config = dict(
    num_hidden_layers=13,
    hidden_size=384,
    num_attention_heads=4,
    num_key_value_heads=4,
    head_dim=128,
    intermediate_size=768,
    vocab_size=4554,
    hidden_act='swiglu',
    norm='rmsnorm',
    norm_place='pre',
    norm_eps=1e-06,
    positions='rope',
    rope_theta=500000.0,
    rope_fraction=1.0,
    qk_norm=False,
    attn_scale=0.0884,
    bias='none',
    tie_word_embeddings=False,
    parallel_block=False,
    init='orth',
    init_std_qkv=0.0572,
    init_std_o=0.0,
    init_std_up=0.0572,
    init_std_down=0.0,
    optimizer='adamw',
    learning_rate=0.000984,
    beta1=0.95,
    beta2=0.95,
    weight_decay=0.13,
    lr_head=0.0189,
    max_grad_norm=0.5,
    warmup_steps=581,
    schedule='wsd',
    decay_fraction=0.297,
    decay_shape='linear',
    final_lr_fraction=0.0,
    batch_tokens=65536,
    max_seq_len=256,
    doc_mask=True,
    train_tokens=404900000,
    max_steps=6179,
    dataset='wikipedia_en',
)
MLP neurons of a small language model. Each row is named by its layer, matrix (gate and up: input weights) and neuron, and shows model dimensions 256-351. Each number is 128 + 32 x the weight over its row's rms, rounded and kept within 0 to 255. Numbers have three digits each. A neuron's up and down rows have the sign that makes its largest values positive.
A block is one neuron, or neurons of one layer that tend to fire together. Before each block is what it responds to, as a language model described it from the Wikipedia text at the highest values.

Description: The second word piece inside a word split after its first capital letter, often after R, as in R-es, R-ed, R-ow, A-le-ppo; also the third digit of years like 2018.
L4.gate44:168123151083148114155127173090139146141129122159150132180087114137092102123129171191150183107127165128124121066091115103086169184110179109153119118107143142124105156106177087109109137141167171115143071175132088154139113136132093120181096145106096151079140118143147162105081186200129098117
L4.up44:140145155146071094094167112161129161089121154135132125111099147165128115086096143105119094088133092112196114047166134098121131123092150137114162165202155204125165068190075076173123138088142140133109138150155146141127095050167105205077158111047100112100171168139118150135121153131183151117
L4.gate123:169192147213134126060131150090116116111170117082087125117131098077113159151157141120112116095103089110152127060106141126182129185085050091197138154147162088108098152097090121103101158087115093133088142166113120103093087158125194135158100125150116083141096094102103125088173072147065066100
L4.up123:131109127119125109071138185138103150166101117097061126170106113167153160125175139162155078095101088173155161097186153119167141117094115173153095130071136121132115071165106216106145155128101165116184157092153085066151099179159130102048105157135135117133141061113165088126100077130133133138
L4.gate200:171130180139097114073106127130117225181100152124118162114124113153102131085128129147088120158097092140178121108136121116047155159105087113145161125157089161130113150098122051130124107082121154152161094181140166089128087142183146173086118134110119137164125135160154157122057039093089163111
L4.up200:125139157075062116137168168143221108136097165112230095173080116086091150133134093110124105199101080123137137038108113130123108073131163111130167104126147115078096163085128115158135126071108147103157077160089113166103154143118115108120139150094102086097128104137094124087112133103179135140
L4.gate300:116162062091055097154100156123160101063148134117103140097180081142096118155133072069103111158175114100036116049111156105140160154140075133160159079085156127174182207150149074114108152107165099114116124123109068120177102100173106145148094078135124130124102115115132146109126164077090145123
L4.up300:114153159078127184133078142098087198191102102128134112077095114190096150168098043123150151110140137108065114124155160138094154112187183135087147164171193129096143149126156145125122120023122173100148113170104160094135138217147101138175116169119160139149107114075120174106025148167137159119
L4.gate419:116110127169108130157169126118120087116072160155161124160175063108150084128152147115161075074128111124081022089090096133124153124085119112122148145173061153130140169142161111140125148127108147126108111117210050186154166149139134159171165179059085187159102154094120140077083070176104145120
L4.up419:105082133095077156076096122145119093104099100164085132132136127159184146172152138115125113096117117092161183097130157084140191114167118062103153145162136134094192147139091137163097092066230092112108115101131135116162083102129089188167146136100148088128128128053167144132094140157183164093
L4.gate594:134103146103113120111135152123126163160106116163114146104105085147088176103193142130135113094121129131136121160080138074177096156121028120205145114109126131186070197123150087177093114107092110139140102167151170148163135146149133107158060168150141123133120171063122140138076136183125124122
L4.up594:159101147120119111112092120106117151101079146113145158149112139166128154097100124112147113105131140116186125194104134086157129082110117125136155119146135109115026151217117101145117173087060114116188127128080124125141119123157149096147098106113161179159116138090131118137071170161116136168
L4.gate631:174073152155104152162170084107134140060081092151114116122116127110061117126120128120140163109161105147105071102105124146124139118115105111139114114129176149123140097113142108155128132059100167096140116150114114127111229166138089090232107144203118116151144107061095172094078145129103136162
L4.up631:144168138171148131102206125071171091149106195118143152120107114132116159158102100131102134082084149185111086174158048167170137091115100139100180195127137116139108113112148142162099110140163149127156124131133151150111149180120102149139098123089171074109184143147110139080105188116210191075
L4.gate766:103130081060091130052233097102156169170139108172129177135057128165105134132092141141119103113132094098156183077124174130131127118142100122149181126082138112113143184124145081187151129173098091098175132170128080168140180091123098155143195186091138126098128123115092078099111182146106094145
L4.up766:146160153088078097124166104118121140066154134184114152149111147145232120134155100185122147133162172171163087170162115070160137105127104091096123112194128129144110149109167146103084088162155108121211126112161152070105114101106095101104101148156106114108177142079072154121126135128158201108

Description: Second word-piece, usually vowel-led, that completes a word split after a short onset, especially in names and titles: Re|al, Ke|ep, D|ep|uty.
L2.gate59:164143073079113132111116148144136139080128116142127119081086147137152148114082120151126108147082074197144103131112115133131141185135141094169135126123121102118160123130099121118135113159110136138220137175102079138175146121115154208154112108151176098098139133092088146189144100109082121137
L2.up59:117133117170177122136102114197135148089191105107108114096142088128108113073122192126123147138166134096171108139128087153133065164079139116152156130108140133102120145136138091109101163127123129137147164128106093161097099044161110105203119089081137093120124136113133114067142205122131165099
L2.gate273:132199120157100153092138132156205177084091181134148135108134121141119106165085132109127092137162173185145117105129128255095166121093140075149109134144138134127096107105130142138179092143142098077149161118122095143143163112156112226086114141077126113175091115150156129093124116081159120150
L2.up273:122097097088165126096100157161104131106080106111121131149169116197116136155100110103138092100137146139112129109147129197137106145125098174168141128147161168121097138157141090106113081137085153132113097113150091153089110181116057146121073120177201160114121152149135086111058123143113136153
L2.gate353:118126065123110100173110071117145109107134131116211097129131192125115067067170102152123202174107150067128155064127121095116095092138153119104074156131079135090172129123065099112159154147127172098065161146091078220105096173125107120139147053147138083155166097160091106094129138073065092140
L2.up353:166153105137147059145142122238146105152157154164161182164171148141168150126125117143177111171113077097119085131113141138087097096175109169096163140119087071086127119163127121164133140136153121158062155033182150134124141160128125198139093160155141156119137112102098203145139154061151162110
L2.gate400:140153139150142121086183172147155172114148088148088190113136096091104102106101110166118099128109095100134133161073171140161121139143123114157114138083157108086200109158089198059070158144128130202095140136102128104158135135136102201150137149156133128167093117120151114148166140128174171163
L2.up400:076119124162123169140094126156161050158111126119141119151144153089111165105148046123169132126138143164185158143138052103136118122075160097135093158072142132107091091099127199120163100158129131110106155100040077206128116109167146106105176131075138157180111165113132180051112140152118146156
L2.gate404:149163172132137083073103074172151165156130165160176196077108128069116156175102131107171120110089089104112105132115092147090089137210150100139126069128154177112101140153136123139119121209152138156177155145095145104110120086139119120157168154146109159125098202073138148124149140124090144156
L2.up404:094115116132127095130214107093105218125058135145151145116125108122123106161112136085135108158153058124127091138140159123091118162159079162131126118108171119150068098104187097140059132072109146112213145163074154118159080056144102152157137112127122136170103137069077171111189114174109096136
L2.gate510:134151147081170195149107141169141134117162211173173116064109172110213120142163138188113131141128158161141093130167144147159120081135112197141132124061093115144099086097090067108149101137097153099161124151162088122078233169147152166156153119162117121138034103156153158102158111172139124115
L2.up510:115119050155098128161127177095094049119108075123196114147114180067093102159110145113130147128167074133093133077135156146210139127100124104124086126148130045115085061098096067168044155144110153106174129084099135152136130144162186079168164155108136195152180168094083090104130119128169120127
L2.gate561:108140115136151120122159174128127110121098149103163128181091116120083166099124166182126107098174176131143145152119167114142139105188066163124142093119129148138110108128111099198143141183202104131085085181192050143149105146128015141096147115135094154120136136103075102141102144164147119118
L2.up561:204161117095157153133153127094160121114059126122084062158112174148130127144101162167101163076135133133120153100152141061099161117166113089121160116131113156114091067144113133103160109169052146146157184132183099219140134093141066146164223115104222085118162146146134153175111168124115063178
L2.gate753:149176076101048091112156086175142089079143124071131133139179139202147157144160082122112127146125124152171105073161140129118124090129167111117057134083125154139108158153102138141132092130082175084168145119118086204116137077131122142178143118157154149126107151152062133138072154149128107192
L2.up753:141165128066091129083188125119115133120134143080151122139102124109163154173093160136085165113153106140169154140123136142107116075092184148127086145138131109073082072131072154127162107064137060190127133154103105162155134129157177095163134135159124187180141160089141087167171165109178062158

Description: Mostly the line break after an article's heading and short description (Japanese artist, English cricketer (born 1998)), just before the body; weaker on mid-word fragments (re|ach, Ber|lin).
L2.gate42:102129092123100153098049119103120156131135115121119138106102099093162098126184185148124161107143154075144135084113170107133150166099138054187208101118157120141087160072143171096049127112101123157195126157140115144072116156119107116168119032129114103113118127160136094132116120159104126136
L2.up42:063133141131133166113070119149135175100138072121139119127102088118128134168157195122097150079100120104138170115100174078094162171119105084162166086115174149124129163065152204102044135169106141129171123143136084139099115135139088135166090083171133113128148158151144090128091138114099150100
L2.gate46:124104121128123093119156144142111167099126123143170101141123106134132123108086078120085058132167125124109145084126055074127091102185117129095144114129153143097136171120123128109104098132183144135142058129083123180164146108150198170133120113058151151164102106097053105117057163124191087093
L2.up46:104102085154119149117136184160137109072160107115117130135141127136180149141102158119164109073116108167138120164146110111159123136100107170098170134140176117084156129132126182124058143104099077143139053139090167126145082158099181105134130145139143136135046098110106083107152126169124094091
L2.gate113:147178094138201106087096117138188188096149158194121152079150100117172155100165127175090168135154082171088103122159112141135142128144124120133112115078097170103115118111116110124101135173140086145146186090117138101091119154144132130160155148122052174163074160116148176163167085128097124083
L2.up113:142122093183170079140121118169162192109177111165122193159137090100120174093119145091168115255141111135102094136069145142114185092156145128147144114104122123053143131121101175102059143147143000126119132092127147123133108145100160121166124124095056159158140176165145099138149123102102176150
L2.gate242:125097117100095129123091141139111118107151125178134124156169123123111117171154123136086108118116125122083085106120081115151139090039112151111033088071158109134098171125114099157101208130123155106152131156075125114091078175140094130129159124192116190174101101139126109148080097150099100135
L2.up242:184078160157107111105161118157147107130099127091110178114098111164149108162088068123105137086079106149066135115098128030154095179204120074115160137116097151129139063146128185131129146152076137123062156170059229172138145125122128148125128112113124141141116135128163147078097152125127163173
L2.gate274:156086129199127146155094135028119138093130174144183110208124132122088111139113119154137165084108099156160098114101101176145154166164102115165100090132141135171105135129149120144059132107112168118135144126146093139104094135184118110148072109130063159204121141120135138094078161131099133129
L2.up274:157096147117116104152143102135113067074117128172076102148101121156177118121107170099120116101149077130107116162155121117151149145171110141175112109109173079167127162091170141116156176146065148108111131131135099140092099145098074220132159144131072100136112006098126142106104112133087140178
L2.gate314:116107141120139115156123170067144174129082141129144119123075119135158046139110140111147150124133108172147091074174072111113116120124167107165089096171094143143077174084113135156152079160100100148190158163148179105162154178153137154108148163101147119171129153172124185120132158171114118099
L2.up314:185113136104117140111164094161165112118124131139164100116116161098132150105184061073149112130112085133179085151113130077132121095151204080192127089133117116137121124168119081120076138123105111147084121103085127198057149089107198151128100122105093136112130140101130082092141152096058099131
L2.gate558:062090087134135141142162153170162196091101128124195087135102048126121033115111196177144135151107104102148078157140172157138138148136121168149120109078153136170090145105099119111076131164118081223127128169140130110133155171115232174142099182105075149121130137084181083153100116149125109092
L2.up558:106122145169133091128155109103144130116119113146143164125159090128141117187149070098137183146121138120217128108153110076095104116111163110131122117144093166133109150143124133172135194156163125113062167139127139064138134093094125184114045180129138173119140088208135113136126102154146102104
L2.gate725:151118117179128148087036119122090101060155062102138179125124182084155119102181120121062154092172145159091108134115152154102127106067160129149139087133084169142133142127129088123098109109130096121075099152190113132138068135165151129185109146153133082203044163135163137120127135108097078050
L2.up725:115112131115140088156152118156087171161098154114148101162156140076119116084162087100167130148091149128196155159158152143161097167129128199121142100149154100097131123164131136145115136126151120111136134135156124094066109119146123174061098063131131124140151121137131101174131180139076069140

Description: Short second or final word pieces that complete a split word, above all ad after de (dead, deadly, deadpan) and ed after Se/spe (Seedorf, speed, glazed).
L4.gate102:077106180110157124091040100101097114167097138213150126106114175176097123112129139127112140123153109168208194048162138190140099116074078117145061151162085136085132127140137140155160122129130097132100166135085144117164136169159080157105179096096138132119128130097109144117131142079152137156
L4.up102:082196115077177136055095120125090162154103195159112114083111172101130142117091098161067149164147095185085059139149092147174095106143087111092108165185132155166151178138152125115095143109112115133072102112113115118186099093075171110122120160140204128137186089151138175133165139129149126128
L4.gate105:121154092089184151104137176162136134095119174191174164190151110133074145132124126115067175149166144089115186075126191086121174138126051132152157131103087178077158130139133098054142172167160161088173148162185094114099126187169093085158106096135109138165101125132120135109135066115107142136
L4.up105:158108106131122127090186134186095112148103052163145128155118096139092114165138155124178164084058137156113119127150074175146122178148183161030116126103063109059122099129163058137042193100117151075067123119128175137129066120139146125164097148132137126115074091102127137123116104062152217157
L4.gate203:133140137170116106135097167102146143070057163187134136129139087088184125153126126122095122166153136165128116164109168124111133146083118087162119120122068213128153156083080166099131121145170139088112171142140100173145100149117110149141111095122096105132091138113099158105074107131106120153
L4.up203:181111150025088113120099100210096132123131096146169169170083125111151107123069159110101131153133144123175153127116099132142132096174089114102170202178137156122121088135133170134138152142181071163147133099174189122141106109111118112090150131083180102158050181127146206104131142152173082113
L4.gate509:059145123117141127123152139146167149082156117116146096156166161167159062075082201141146185109180105179055116114141084138121138144051147132084118142195102155150180107087108134160168073118119118055120154113167113136118142051134145144100137163090135164193069065150159115104209142156102114096
L4.up509:217129161084136110142132154157152131091104081093146166189131136166097142092127113139075171124109118136162147211150139146122105157144093125159161181153100088142133118199079128131155082064124127151088090043094110150120144086124166135138077145114136125073128139108121140132083133101119170104
L4.gate510:162138096084086146193096196166119181066151120170135146135179148177127119094053158090014129128124117124143137093158083158124124111148098134183144155143106174138158153115099157142214135158068118108143109131114061133158149123141059151123223081139154155132100072164138144157155121131083148082
L4.up510:138209136206106104128087139133120199164122123122157123094151149181140144086082133163128130099116133106096109075078098114113151147148109163084114062136076144118047105126145127142055136146184151099058121132169126142078144165130071091209147178136084059124141140120117132085135120149184139163
L4.gate640:104143124121112171114083202169161156098128096097152110170079114099114171124165150194145156123144118177153110139110062099096161127144081050118176184104132139162139124115114144149096097177035141156138141112115055110124106139128062195088109077151121048110083125123114109138148157220175147161
L4.up640:113209128107139086165110167107086135148117168115151157148140143137133136065133091160173125168069134092114105130165125147115179119104109101118126131143106170122089177099096134184176132055160075120095183121210073144123157178133119172178149105135134113125112121093070160163089115092138159146
L4.gate689:133164141153197164107131132196141200066117159143122139168171149114110112179083114164101136112170105142172130130151120088144093155136098105063098135139116137095143131132122156039109189173107094141218155172112080088172108179144128155161176091106137105075125120055165104169106165108170139146
L4.up689:095083141094161132123143142105160127058155104205149144154144082066123109103147088148144125113128075155143085125101134167160161175130135156101104136132133150099145075127080133090131120137112176183127156128193127163164114107181116141149076122067148114188173151127136130125084153124113138134
L4.gate710:098110130099125114135143139156176096132099196131131183084108188108124132089118108150096174185171130129113162145157078098131098108129084146127125126083059180156154139118139129088173112110135084147110097135120024175124124145162082104164177101148154110151071163111145080156136132159112126106
L4.up710:153118147089120114118098164120136128136161108155112132148111154081114145100120102209117097127140188088152147060153149139117154055105149146174145115138133185133136097124153135069136089145098070154069159143098089098111119083142075132176112105162125177097136144165111165159118087094165151112

Description: Fires most on "born" after a surname opening an Early life section ("Quinn was born"), also on year digits like 2020, 2002.
L5.gate623:133106158071085090152169161099101087110107156116148127180118139072132108103120158164115129151115102111145086161111071123136109113125127118144117133107079121144115116111093145155122095107165147162080113155154135139145121143233169112181044125159124111090085142162114101108176127164118094109
L5.up623:104085131164100093183192166173067111088173089097112097171076112120146122143085179108150067154033114151126145179123112146172088094177121109110118119168131110121128102147094177177114155135123140145110162139081130091183126147121208161118163091147135160112149093123138097089110128152140182184